python train.py --n_layer=13 --d_model=160 --n_head=2 --n_kv_head=2 --head_dim=64 --d_mlp=448 --vocab_size=8192 --activation="swiglu" --norm="rmsnorm" --norm_place="pre" --norm_eps=1e-05 --positions="rope" --rope_base=8550.0 --rope_fraction=1.0 --qk_norm=false --attn_scale=0.125 --bias="none" --tie_embeddings=false --parallel_block=false --init="trunc" --init_std_qkv=0.0363 --init_std_o=0.0406 --init_std_up=0.0363 --init_std_down=0.0 --optimizer="adamw" --lr=0.00225 --beta1=0.95 --beta2=0.99 --weight_decay=0.04 --lr_head=0.00927 --warmup_steps=214 --schedule="wsd" --decay_fraction=0.699 --decay_shape="linear" --final_lr_fraction=0.0 --batch_tokens=32768 --seq_len=128 --doc_mask=false --train_tokens=282500000 --steps=8622 --dataset="wikipedia_en"
MLP neurons of a small language model. Each row is named by its layer, matrix (gate and up: input weights) and neuron, and shows model dimensions 0-159. Each number is 500 + 25 x the weight over its row's rms, rounded and kept within 0 to 999. Numbers have three digits each. A neuron's up and down rows have the sign that makes its largest values positive.
After each neuron's rows, "fires in" lists the words (lower case) most often at its 100 highest values on Wikipedia text that the model never trained on.

L10.gate163:507504496510493501474527548487520503481497516524515538509503531524488459465525520522472490498481543500500526473525528516450479511491543490521481532458547501499496482470475508503502479520507537509508467505512493535473475499466465503498476489463524534498494516515516531498437489497443465503505492452520514544527534498492470510474493549473482539490476483483491543488455516504522464532538518480502518496509497492519521523502506446562544471462500496506486497455542474514506508515549511
L10.up163:499523482483509501500496532481550523482496468561490487569510504472544451500554453517465479519508458535512505521468539457438514483525505524553534476450486487491481461551541523498498478523493489503493526486467480507503484520490510509494473509497532516494490467531505465513499527510508520497478507539510471473450520507505518467481501514488484457515481516526529520529479515508487484509534496483483464530475468509509498502497496525550493467502482493501546522499518518516457514504522509
fires in: "the", "a"

L7.gate427:495493512513510504490555492471542508498488505523493505527509544476488506471561493520495498509517555491502516499480517486482506514469521544526475484478533505516529529498482473507500459499466535503471521508483488542455512446487458535525518565495521523487461511489486486489476490494474442490492501512501518483541523478503508484495528483493447522528472514526498487469491491491532420506492487490517524522507486518482432502484500479511537493501522551477550470507504492490551470520497515
L7.up427:486497482516512527488520536505516486467469509491440465503488525471506486488494504516450439523521520522508541484543518477485499474499504494520519477515509513486500497506513499526521476498452533497527511484498501548450470520529463536485463491481519450544534484458506468491478467503473493489462521536495523481542548497530478494542523524468489489524530543522515470495489499498472504518529498493524501512491504546457499526493506457560527539501510464495497481511506492492451495468541511
fires in: "for", "in", "of", "on"

L7.gate436:477491487493528459498491498483503493528468489517518534520508541517450474502494505499515488468534530459487482466512536549508504483446519520455495468494525489490521469530527509486547562471455504469508526494467498505493538499449478517529500489455516463495489499496492492481476526477518517504511495522506456509531495515504495476460539560522537534494477528491513466444455484505513513477507549499509512514483476513484478509505494503471531552485505507485481456476511500510504531555519487
L7.up436:457461500535522524483522457486471495512480512486532549498507490505499485486460484504542506549467533466517508524474511504488516521426482520511493480520467463511504495487505482472517532506489532478500476480502488476551501501505496496488482489496489489532540480520534472540501511490513463546516476501514482435517563496510504514496516482453493515522500509521500502478532496536471518536502446498481500502466484488461457532517531487527548487535495534541493520525505478551504477476473493
fires in: "in", "early"

L7.gate386:487471494524521467475474498489513495482491465500498512491538499540457553476483524492523517535522482498472509518536527492488508516469472547496516468528545500429528457479514505533471501469482463519483514529514518514506509495472472519493463491532507517470469498493481511471507486493549521520472493527497534506473484501446517502503480505454483478509494486498486466465538530465548475499478477494552527516476518482535502472480493507501526503470518531432521478502469460497544472484523507
L7.up386:500481515507502558466504516480499510515505500503511498427447523504475515489519524544494498511481488513486486492501463503478540430488505530475484509500545477486498471496470524480499471481499501516468492535528455463500549509492528457434501473466502513509511507501543500466514475459505490494486565455492494488482466536512512511493500501490522478490531489487504521509524492517508509537530514507514528486507515498469502501514509576481532547483511525470509478481516462453553500519509503
fires in: "by", "on", "at", "to", "tower"

L9.gate242:500461520524470472487532452467490496474467480499498496523486512523488505503485494470527438529488583484500507492517511525498474469503501469515476480477511492506484472497507517509499499523525461468504509478532541509502487524489514524454510480499526573480500490489532541509459495481533545496478487494557504535495565477508518480530461507473486497448508482461527430503513506493508491515543515478496506511511504473515508507490458488492462514531488488488489465468527524480510505502534469
L9.up242:501499497460487507492534489508482480500482455443503484491474461438506469501497488520525521479471522458480495532527505494527512512447531513521529463498517503467515476550467486547532506479544476520501473498497568495506543501517503489503458473501474483495469496534513518499507520522515516503489491482518523534464499497533488533498493489482520461479436499503449498500511490475480489491522464439486478482453552528484486503466534493482501464512484476503524511542506509528499463483526502
fires in: "time", "that", "year"

L2.gate72:485488507535460487507510510473556498507538497523495498531525525466545532491499509517519556525505456529488495510521545515477500474500529481525460511473497499526540481496517536503481513509533509483522506470480505533455486499492488529480538475518561522478489525480506462492493488551503521518486478521485479518550475484485499489543505500532522475493488515489474500528510535530550490490449505458471543495481476461454485517486481508545505503488529499512534473472535451485529501505532469
L2.up72:500484504546495517495469515473542505527529466510517466505534524466510529498509538508511567529520476525475513488495521504464490504505516454513455527496506507530502469504519523491463496531523488468524484491487484497463505450520486503483540480515577489476504514472487483499503482527495544483494491509435472510536490466472495498554532515525539471515477526505457475527495539499541516468466486477474513503502486483478492481512482505548513519486525506517528491474544442475517488506508482
fires in: "known", "used", "described", "added", "intended", "renamed"

L4.gate360:511455495509499502484528502506516493521487504490532489514539492452506466495501501513492489500497532513524473484536523529462493489541519497509477505495506521533486499506502477509500481523485528495475518488503547496477500447504402504542537545506556501495489525518471481507481465500490495448487504503513482522533526472547494493522461494550478487499454508505576476446501527480503478518532536517509496520573477486499527498508509466497549467490515515492486516470527514503517475489489496
L4.up360:493465477503506488488591495506498529487494510507458543557536513487512498504515505488533447528456562530556486512498530518505487494533499516544497457493550532499497463507517504521481544503535508506498502492504499539509464492506457546497515511506519507506506506479491490478480499553495488420512499505513533500507481462515491523501479515520479487518482511519553500485482482466509514527492484462501477499506459506495506526515493443538543513498497477506504512509486540515520479463487494
fires in: "of", "for", "operations"

L10.gate6:464502475489520521504546541482499483500471523501511520502539513498542507483451502504480497518471498468513502464516532527449462486465531513523515470464458473546510474540514520495505497511493516496513445490463503492476496511532493520514477492464493519493502522555511529490488504548511463509512463464523504553537539473502487509501490541489500486502524567447550490483480503490529468495536479532513508466505496512492467513469525473504506549475495502482512503478549487495492515529543485
L10.up6:476503472508494487528525484485551537493461486484487524529487505494505483524477487477479484510541524518506471514515499507472485475470530499541541484475505440513467510519512571474526444515481505503507516482464519519542473527515492499526508522496520507504524537512519511519506510493486476431496537483488491521485507479478522482514487515450547525532535489491487502505466522492553492507526468497526454504520537481498492523489500481516428490477518485553543512474488503466513518493550518
fires in: "a"

L10.gate363:491459471526492485496524522465493463526506518489497517493492506475495466477455509536504509443524568459490489452520513521484493478496513494559534489485556491483542458538544453500530495487484488475496497513524482513494494495478473530476490465486549555528493530528492491498489464560535519523496531507513463492539472463487504561494498487517519509485483507516501487507490496499488490490528523520485477527494508486478498507480496526520491454481493493470516479471511501477526440505491459
L10.up363:521523544502472554511474495506488449456491490513507467505530516445522521486479521465489528486483516531479532476483495535509505492512477482482524511506539495491482509486485513487558552523477533478512469491472533477548537485462500487472504519532531485455522495488493533484493505533481482499459458497480493515525466469523527459479466462494460464516453488513447461492531517488524523506508479542473523462491517509511491482495527518517516503493535501474463501541508515503508503508469466
fires in: "to", "under", "of", "following", "during", "upon"

L7.gate155:492498505464466528469541568490523541495492485485517473511559502530524482486502517482513530534454527481509512501515516480493504506519476531552537485467490467491485498535520519476531482512485506509520465517457477515476500512513511488534481482506528510515514499464522512513474428525506504491505502514536486486512473436492531479498497526472499460527543505458487483471470468486474449500484457479532497502539502512535501523455505508497479506482502527473503478491506508475503519474532432
L7.up155:482537482535488461495520494487505531536491484545549500519519449505490505490520531505513494511525461491505487507479531518506488499476473462537515486492470532484477479493487526480465474496437525474527493518565465501568513494526472492545530483500517557534535516482516512508537498492485478482505523489546490488508474510496479473517501522545518496523506522497480483494525516538543525522495515473508499527476466479496536496511486485495492480508498520452516552520515460498512478505430478
fires in: "a"

L10.gate248:489482506490464496482490514488514529508514524500464542474521508521497510470483516469537518495479483514485519526538506515500498479512547490466492514452524472502508498468537489509531498525475500501498467502493518454501517517522518476462536521503485505440530499494483524510516492524517438515492479491507509557524458489497536493494482499451539503465525484528499494464534517544505515465551490495542532511506520479513452553485476508521447492470534552453491490465520515471509487527492546
L10.up248:495506506502475514506493481438490428524515530511489454483493462485499520500508483492483542540493517491466491506578544483498484499523539484510456490502512501523484512515502514520494488543495466487516483493512517544503488518507484476530481521516505491524469481526528489508463453543468532509485492510514428497503534495502486482473521528544509534482478499508515517475505505500505477517509527505516510572476464495552469525538517504519468469490520461509495538503482465478533514475489540
fires in: "and", "as", "or", "when", "example", "than"

L7.gate230:512507538505497491528491522523494467460511516518483526524507520502503521488519510494552518475515497478547540491522487492521517544501552500512537498471507477523497444459492488440518509522534496524505512475511482460465498482511501493485485485471468505489481489497480540468493507490531489557442502502506527511506492453490543502524518536470482506518493466535533528490519546493472516549519510556470495480508458516474481494522499478480464487522530483477480515522501520505473447567480507
L7.up230:487504493447528514508525465485445480508493519496501545506485542477549505511467545514472505519459535487538510516476464471498482499475511522495474529465492521459508537500467469491487516514488496519469493482514436484490495445525490483496462519546500452534482485536529512547515491514528463496497463525505524470531508534537484491515478532486547495506490494481483506465488511503490513545477467463480524518467473506503534489492513517536509477487496469522503511491467449506484492462496529
fires in: "of", "have", "are", "times", "be"

L2.gate426:465520500557497466519487481488509503515491519443466520502479490507482496523492543498517543498522490508496514506492497527487507522509557483518562535518500496503500477481504538478498525439529523504502464479499535492452519504515485519523449470502537501526495531500479527485450473486512493475519470505486499538487493517485483526463513506507512542499467515498447530489479520499490460495492510546507508455531467491526479532479478513485517473472530453477481503486451486487529444487517446
L2.up426:533523476500519508499483509546491514506535496520494499466480528462491462497489574501497549502506451524467502481544474499502476540461496456518500500499525513501479524492521544482541466502496464496447511505487490488526495523524506497472494513517494522506524487492529459555501485512487534455492461498446526498531538531531467539529509504513480507550489509513487496492511480521479498535438457496487518483507492534527528545499493470535517513498518495506472506470520445505475474500514488
fires in: "had", "as"

L9.gate391:492505490519489494487498546502509489520491511509517478497500478475518472479470491528482532542473498512541530506502500502514483517475525479490488528465529489460544460515508542516520537516503509480517496496487466479484461514476473498479487517490509526460477544515482469498505505494477498483496487472497483498527518510514529521484470526489517504512503511520529529491539496571511491548540487441505492547497553486523458519464535480473482502462506449514543460521532496466512521544584503
L9.up391:457500497485476512537473533505486476480476477531509521505483496520484483507492516472444483523485522519525485504540524500534465478445539463527523489510492488497484437576538525518527509540470503457518482537509512486494534518462515470480503503495481519514509525492535513524472497496472486491503489489485519488497477575508518475512486501490543498502513517511508494489477482486482462478484505481498516523466492453498491506536530509504488445497476473474487504428499475468539531508528541
fires in: "that", "all", "if"

L2.gate234:454505497517509538479472478530499510453492510418491513483522517531483533483466502507534485478489485495497496499540503494510471491490532532525485476513518498495533543513491469462532465519513530510552481487466567473479482489479504535502523509455483485465478495476477507534468501514529461538498470492495495476516508482502494488526483479472487505516517484505509502513461536498469486486478542544513520512507529464505459482471414519494452489491531454519479481505510491494509488478516476
L2.up234:486503467510508507493480507514473484454524506435487524491525534515480521506448501503523476497489511491511512522530524486545472494469519503503496473513508489494526557535440447468519479515503550523500498485485509481447482527475509531511551520482473515489480488496479508521509511491502471513497471515537487453509551459497474513519448499450450467539523458457536528480506521492492503520476531522526542511503511502497498488487450506482455537502522487530482461502483501515509502480503499
fires in: "candidate", "mayor", "company", "mount", "governor", "regiment"

L2.gate361:517524496468514468508499493535528503468516522482522471501486481503506477496493509472498523550461510504515521508471525533466544536540481456478490459535526515492523510522506524508536459498465486502444501522468453543519508511524497515468482501486512521474491476506487491528488480485524482445520447528501472545489541487500476479497471453514481467517491509510478455510519511517497494471513480540528507517511452505473495442511520492466489469511517512500453472493541485531454460518516514
L2.up361:479511537505551468482519486524505512501504532455492541518473478487501473487465516490504501508491491489496488513470537539520556502538515506520507498522478472472511459463494556482501511490551510486459471503540509488497468480541467518543454471510523494465534521527481531484495492513485477518499453481527511522508439523511519527510507479511511508495521507473460488493457550542511513495522498526453515497505495480505467487471556505509474514504488511520502501447482484465479446517498540
fires in: "also", "previously", "especially"

L3.gate36:463495495525491505510475531469524524490480446493513481505530480492521535460480489495466543525542509514495516548495490524500511525518479487494461493509504498456448508484482482491493499551551485498506489514516542437532505492557517544510508460434492502504473476512508498541494471499509487503504442526502512516504467475476539518519472523532526452532509471509522500474494503450471492520551475512503505517534509505513513488473478492487533477536498529483543486477499483483490494523533477
L3.up36:462460498493522519505526508461504527474495482482562519481519505461511521470489502490499526537523423510475508522532485476521509558475491504509537515522462507484449524512465524488492492511491532470490463489486540519529491497512507509519527504479501474532488510528506504561463449495512521488472498514474524508443474506477514483507500523526524497503488511503497501497486539468472502509527503552451512487527520513503523495508507554511464467507477534496510518459497424483481485508524516
fires in: "two", "three", "several", "four", "few", "six"

L7.gate413:486521499504491448460512500493519517512526528500462543474492527536467533485520549507481490453502513495521486496505542488510504476510512517484554497487543488501551499490504471480516453481453504538522505511497463476496519486515522498539495499509544513546497511496514510474530488516472504457519468484493537499486474509484517501488459521505514499483476478491468483492466472447562482527474490505569493455464469514509526511491493523517513483496524454455493527449480531496514516522535479
L7.up413:520501502456498524499505519475559503521473503489528532506500531496509470488453480483460515530491552525523473437439522480516527533489519487502537545484513505459491544525498539502461480479520453494493510476553473471497511514499515482478523490533490481480508494486482533486481494482501504520497518500470494487436486499488515501513520505486516514475428518460471484465490535464515489541514490520496507498498520491506499476464498510503479466553543506515475482459503500491496499516565497
fires in: "it", "there", "on"

L10.gate368:490517441539482527474507504498529462499512505483484498538548473458489442479541528517461529496506487483537495485504505498453502496474489521480461524475508494497506506490484498466546496559495493452459512507506516528493461501501476542505496501483521563518441518538507513514466514509474495507542516527530506531544524454519536502481498546466485487481505500497517506471493488501497481524521522514522487508501507521518495530469514494561503459489499517503512511487491491502534552517552486
L10.up368:490455452498522465483504535451517482483526498490522524566492488443506470498502511492530497494500507526476513473478506471482522517470487511505503478505470487478523487512540505547503517509530508527534500466481510455493539553502496505449477470521507503543489511518507518500495465501482482473528482529498429497492530492459523476489456524493472527475433501505533499534528521484487527536493508496565511514497478499471486505514538526497513521494538497490481488508492500483488515531458552
fires in: "the", "of", "in"

L2.gate347:448505462495508495502499515511517501518505500486484555470510534480518478518479482506502499443515479498475485482522504530487475489463531503503465482453527494492503456504491527476499487516527559475508461508494518491459492515489499526549503468484495525484497461531448502487465472555523469502520490509495576469482506503485496538523517471501492480498505505484449511480430485458505535474502485522504514515496492473511460514512475512540514486471503479535526495448502528466510494547540496
L2.up347:479513489511494457512480506513527539523496508502510529493482504468516490578530512454534525478509514491515447474534530498438501447438510497480495511484478497484471493502477519496540494523500544464472495510478508504491499555501512536534500504520500518520490493502479510478503498507483485493487512526514531481456499497525501498511522478487525471531511471446453544490464486463491529480488452468518512502552474473527484494512505506501477453506532495528518455468517550470508502497530530
fires in: "an", "a", "utc"

L9.gate270:487475479541485534507502507460484488446526506487515525508456516502498505504497485512478531502510460454455473497527514520488501551483518548521500479557508508483508480449504512475493462482493517513517537497534533536518527475490469513475480501477466563503469523458509513485501526547536485487485510533469490524533458503467503493508459484537505518461516533531502464499485529480508553488505493517483535480468469465481503504506497517494530497484478512448456518489483525532463513477500495
L9.up270:460501516499517473496480492503512501461485495500489534499516517491504516498482474526516458474501566513486510450506509509494519493540477508488507545495499489482530475516552492448516532485482497453505463481497489484505483467436464507506485570542509500481513498462494494500517487479493494451476472522480498541543543522482535505494491511518551480479530557488478474450494498507528490499467517499487510509455486450561479518468459506482493502491501533460488492481515490499496496456511518
fires in: "and", "or", "of"

L2.gate194:522500453487470533502507518461475523502509460540509438544522570512489524491543513482516521495543500504524502468522516525471471545532488468509501518499547551529519497533507507489467481496505462474496504466496524542491497494521518542484513514463508460508514497490459467519513525533495493453569534508486479506541550461511483520503460502488497467497493499502521486496498521495556495492522503537487504517540487513468476495517498477513510470454494483497501478518500488491501504488478458
L2.up194:516482499475482521512506510485505527488514479561517424507474544514487539518501521481505527495519539508518496449504513538468511539536459492477479546524522535545474512540543497499481496483491463473499477491492512532491529509477536525463518527476516469506503524515463491469495510519497536507510535505484485492548531459509473517545478497528448480467502473486543496504486538510521546493494464499471478482557490500479513483549503484484488502498528493487470489523521466474515486475501495
fires in: "of"

L7.gate23:459470511488479542483502500529477429498500542497478467502533512508510491486531518507498555508452496469487515482504450512494495471503528529517525500487478522480528493535510479487533406505487504517515488470468494502522483487537504476510531510498531541535479485526490485521498476533521513506531419533469502505478499482510493570454517506483500488476537485508462543477540473499504509504458479504493464494530512540469491505492509497518463481505480488503488517509499515486496470515506515
L7.up23:511477513522493461510523501523492476497493467526533510499511485514547509500455524486437558484460515491496489499507504521497482419483519502499551515479481492533499476502468497503507485535489507478508499497503525453518511484504492472549546528467496521514499466498488487448526469453510467490493460513521508463542555492483477500526543528485494504482501501526519450492524511479511482521495519488515500555488494446467512455508483475514437498532493522463495500524480528507504485506512487
fires in: "which", "that", "1"

L10.gate167:540488533528469485451537493464538477523568527530478479500484493498520528493507520481522495438485510484535521509504527505550465494493483500477496483452524506472540494534494544509521488511466470511458468497435520478487503502483491505473562511483519489526501485543495506513515487523490483438494467502521501558499510524528471488463466482500502502514494545514462497496490530474551475477517505490506474474515467484468458529490508533510490501499510520489491524486488488521481537482503500
L10.up167:478499510551514504501478510518544488462538512540500513565500451527555502490537497504462451488478490532529520504461488517555499459500496474493512516540521520514519496518518501474503477463490464501493495474507486514521520505460489517496515491478508486529511519499517505518484525485478472490496458483525475516505503509526507487511460496528543525479521484516538472463506517510506503508450520545511464463473531477457452528496462501476492517513540485532485499552433482533502480497514517
fires in: "it", "which", "that", "actinodaphne"

L10.gate44:474490470498500463476515488519515443516491490482551456556515463505521473471505548467493499478534514448472517489489511522495518525495497488492517528503475493508527518535480530502495500485508519493499501500463476487494492575490493492476514473468452491524474532479574429549507495480500523523495471489473516518508505508485485495491496503530487539485541510483497549535506525486528523529512523486502522503540503511462531515477529493488486507501490530513483457465504450501524465529483478
L10.up44:506487514457548514501525493544503456514514505503533449479526556497500441517458522495462519493518488518546497504522523512506494516500482502549479454452481494508514538509471490544506456499490497494504461491554499499476525512512461463509513480506495493512530499525438492523503486462494453522490514522517519498458529485517478485492476558475551504491522529487497509491519517523508463512503509536483469510527466514472498488542447483509459500477495501502487480462477483487493514498456505
fires in: "is", "was", "also"

L3.gate332:496553472464474538512492520508458529514511486490475490523566525533519520502467530508492485498479486515485474442499504516525469557511495490514504479469522501472523502485495463490487504502504490525520520473479525489468481524499511479505508531489532506505536481509497491515478531502561471451494513512518582558486527448513513504476495467484499467486522516525485490516504474477524467464485496532494471509545514471492454498463462465530482519493507457492493540463512489497523502472492480
L3.up332:517492474483540568511541466501475526491510447515482457531550500513518511504500456475513490531477523536498512485514525518526479520534489504498501448507508534529495451522514510516497509527533504513457511507487488518439482505467495495515509489503488537452558509501497529471481547507521474549545490481498482480474495481452482481492536472539461497532525501510524528486490468444505484496476465521501515514505486485496492530522470480496532464507503508550525469501491494512510495488467518
fires in: "school", "center", "institute", "council", "championships", "cemetery"

L4.gate240:452450492505513510501516528496531487468484489488532505495501533496527500469504513503494473542522461505484524525529517518463493511490517529458481470520548525483537463500466522478502512485483505526484479485489562528486519504499460527549503523451500565508487491535548487505466450524500466494502499459509529517467477503507517507518512550500503512456503471505516461483458512500486473490553496523530470499547501475519471504509483467493478504470507501485518489485506500481502515527566463
L4.up240:538498554441490486521482516496526491512494505493538475495480485503536518511501528492513545494509484492512492566492460522481485498515477523450494530548472541460428515527506487534467519488476462514490499525514511503483503513496497505509482513460488466515473540553505476505518484477471497542449495509511472518469489483516454523521529496506538510490475480511488495490502508492485483496519445503503498445479535524507529502484555475432474495532483505520469490466514503515499519479499514
fires in: "three", "several", "two", "four", "most"

L7.gate368:527470489541476527459539543523533466484496513504519487540545517515486498459483484535448489493521485486488502505517554508476476508525524484508529473440493499528497487493479483480480468513472492473461500500481512510523476495490492480501526518503560587509518518480532489496481496515486492477526516464541503482505492494532512560467481472490508473490515560542451475497502500523509473489504526485473491516526496483500534519487515495500530474471518504496537506493545523487536519533515464
L7.up368:504462506534508529508525464521497488485504496499541493505519440551524518505453501464477485516468496507500482493550497536483480478519513494493521537459503483557501488496506508499519474475485490507516511485506504479500506498491545472494506463488563506547475517484486549550493485503491490506506473464481471564507534503520518491536525512531525487544489520493494470498516493514510486484488466494444471508470538470505505514508473506501508524450547470534501473437532495486536481541475488
fires in: "that", "said"

L7.gate21:482485520522507493489462492464531507521471561472510545511531528478444469493474531493512502507487547500491495506541544495497544468468478505467491500530516521543529484487498501508514481533459512479512476487492479529541501512503429525478508479500527488479517504483465481524537464522492480505512518512475498538517536502508506542493486532524497520500518484505497465434519476516521503517464496534558501546491465480503518494487529490527493524466492517470476459501532500448522496489488534
L7.up21:550444542543505482470531489471506524498512497466484533493518518517486511506500490523503515485471478544538477507488518511490483496466476525486485497471550482506502471495470486448513546506548535520530466485474517476493553508506523481488467488486480527493483530485509499475475539484458439508482502511542499497526514480505536471574485527507486506447539497518490508507529490514507493515447515523512503508477509469485497515514511515526479504555496459497483512535527556506500518510524524
fires in: "in", "from", "than"

L7.gate127:496499504499530497507505503476557498508496532482476528504567499468497470497447532479511532445463508510470510464504546513526477512522516462449519525513488481522481476460528507501461472502510516487507471454530483468508501482486480522519534496513534545490484525459476541488478487518453462529497461515491507476514512495499509493448496507468500520525497482475506533477509478486515495536516518491490537495545478462530451542511546493496496508458503467508474518506519499443495485504484514
L7.up127:564539529498496466503510487500515522550509511474481475471511564530490482503528462472486553506505493465528482497496500506500532485476473512506477467483548558511501481477472520509511498489524498511539511512510522508470525482488497492461498485470518505533518497487500500486463531471489489521495503474520491489530535457465546505525494495516498526532410534505532510504532484491516498517484437531485503488476537485478482474523513515545526519488491495521473481533503497537473526547492470
fires in: "as", "into", "in"

L2.gate23:491499527476467505508490455504507488464499510508507494450459509533469512487457511491502493583480491485466505471511499518511551471506502501522476528537501454520513473487461481481486500483490509489468477553531489493441465523505483489509491483486503559485520478503509475499476502488538537526468509440526526477491535479517503451509528495522503478469507482519475490487484482526478491476491521518516491520487537462540461483496551544483499449494489511496497520525543504481496511487554496
L2.up23:462457508511531472522489510517468483520397518528510482529529493489492528483519507476519474504484480479522509496491495504499508506466550513494493449446484509516492514456489551502496546493520503491550503499524486477465473482498500483489492488497505523469462472516466523495481459480495479500512504487501502453478497514475478543470511544500491495425547484478483507516474510537506477530507555506479515495453515514503511493467518498483478544488505495467489538517487525465475503524520482
fires in: "not", "to", "t", "18", "tower", "1872"

L2.gate394:509517499521499505481509497480470486477495496492524508461482547501495519490476536461473534565473524474467518470528539496502482507523484490492507494486520502511498497469486516496508524517516502525491489496506478476497501500504499456497452472487521502462479504512502515516461467561525458567504463484487519531512502514512468492499496501557531441455453518517533485469481492488506490468534507502522503548509509497488465482512497513567457514454502487517506489481548433483489485527529530
L2.up394:475504531537476518483491496519482468458485488511460474471455509466507505528506514473481541547465518488517485493551532474501482544506498497491520476510499505469502520479481503510496499530507528503457484471519493474523472499561534461475425507507496509493476503495531489515496473533518483522479514511502467506478492516522454461489494479545517477458453528500544513480511481511506486509552491521531524505477493517485474487521515488554474503505505496569473477499500450502488483494503558
fires in: "until", "although", "since", "if", "before"

L10.gate127:500499453508497445452536525505518480505515492482502509509501532482454486490530550490466512501504511514499528515487549526509448479493502512498510477444540528475510442520503513477526500520472484482496498473462514536467478520515507491514462488452506525496457495548562535535502476504470527530492520467521504497504542465487516496452516527524485495485530477468498484505491492502520500473528500511527455533508510567507483516512489495484477504477507498502536524470531560482482497508509475
L10.up127:497508525528477516500475492491475466553502530426481490488500476499491502503511482477474485498496549483506534567535507497480508464521475544522492516474525517519495475489450516557520471500497531488497493509512493527457521488519509534491507478529478483477481512494505501496464495505501478547493518522521484526480467501433483576487497512493489471530505489514527503532498505466544507505502512497502489476453490507515495507509500512464535510489458492468527486517543459458487529442456481
fires in: "was", "a", "w", "is", "j"

L7.gate320:466462497537509485477547516479509437454494517470486517502490509496550511451483462488463503508484480443547519528508500549493513471499500484506524509513491523508520462492496480535485469522527501443531515494474525485490489510498491465507500498486511469488489516504516527508522479511527500489481428490482518535529501477528502519480497519471528523512516516515568466505496457524520510517478519505498482539519537490466490507464504450493479514510531541531474455504546519512500482541483515
L7.up320:497480512448463497508520513482464432498475533484483528456503579526521472504495497501514515510511472454482546505476493477485529481499536566449499519478501480481488533516456464463444496496490472476454527471504476481483484495531520480527444515478487493510492479528485508501475498510551497515495491495504524494451494550515519520486482519476516532509505487497528506461500512497510499457511508531446511489457472521498508515473491493505509456499460522478513511504491481508511496525496480
fires in: "who", "which", "they", "all", "that", "companies"

L2.gate144:481496494494541491487467527499519439501512531499540503468501527501496492491485493539501585496514460465463516497554469475462486536487518501467518531463541504458495508501486478516517470485497513530495511483479496495537511492464546491584460481485509496507470478491468500508504480494492456497496498491478507549486503470509531487511510554546487516513453521525502534507460503449505467521487506506472512499485526457515477499521473541524512472468499482496492483467504474485501508502504512
L2.up144:485525502499494464493470529567484460487534503508541524468461557507505495549517507490492532472492480510492497500533456473456514529471501512512508557496498493468505563501484520535501468488456490470467531509476517467507481533459543480511481521516540501533519547523493483530544515498449507491475480516499467475481519473537490530519480529509499499507487515496508497494512526478527494526467497495514504486516557495545509533503495489524491505457531474519475474506522515494488530472532513
fires in: "two", "said", "four", "kiekko", "three"

L7.gate336:482433482503457480507487506522513487513499492482536477524492475503476441484521486499503525482486591488492524483456505483463470488499516470502485489521507506530514515494517549526498490503506470516536488503448509535477507457518494518480532494440519520518514527535477479499487487495534518471530477498495472482513518476492479513526498490512444529473505442468517477499491477517525465464553522504518510528552472488492527495471512505528503488449482482481514489495462524466496520497533485
L7.up336:487511482483517539495490541531519580480454528494518487447491517464502498494533547531492485472529506503500508472476539532512497493501466484510495479492512516497458494480508514507470518499519492503516495499495473523509510504467511469534515488496467547475492517506488472509521480472475544494501530501477495535497489541499526534502489508474516447495510470467523501502489490498528504498458511494554469552501487531512542538537564533471485445466530503495483502480480448533490505471474462
fires in: "for", "to", "ibn", "from"

L10.gate98:505470515521470495518480509514490522477508510457466484495494425500504459496495514514454550519505482502529536460537494511482533472516501505526528530467534533488521522480476549510581520466487533551489459471484523479484509497538531512488482465501493516499466501519479513489465467510471475497501521487489514502522496501499519525522484508459484489462495503523543556537460477475468534503492523485510502523520517499514446499460523483549532499478496481478520534490498500503504515528494481
L10.up98:509535492461481510502483479549506515517500504505507489475504469526522468475475514518472532568490475497487498497457513550516489490489476537470495529506470500489518483475492543482493502470496482486502488515471488510498534506536509488463480516519497523482522558493440532525528500507511507489490447491530529475521541521500460473497516541504489523458479552544490475521473461497482511523484511514505466498539500544490555498477505433481451492505515460474547517495510476515485493479495511
fires in: "as", "still"

L7.gate4:477450512484487470468503491499492441518526479528484492501520479516473539476490494507504491462508519475515529489504474511507490524502500515488519505531517486472559487513475468504506502511498455454505502508465515501448516521483486505506482506446522497490482514533471502532499462490499511492517507510507479508507520469486515531526526484538521499471498510475554509514492536516506452490552505568468548529503455516457500481559496451528496505430490465490545470513529462520489493519492504
L7.up4:513506540519516488534496510519500415489481512500484519548515508504487526499491518509497528474469503499552502482514500509507489535510488507506483482511458539497508504493489509449483471506496491464503466503485501530476491492506503517579474509526474500504486458500479519510501484538513495499501467537530527483490504521503513445491477552461481478458529515524497475469480535512481500487475462535456560501488472507510505470493533529485481474467527514534527514534538539510550464470464479
fires in: "of", "also", "for", "among"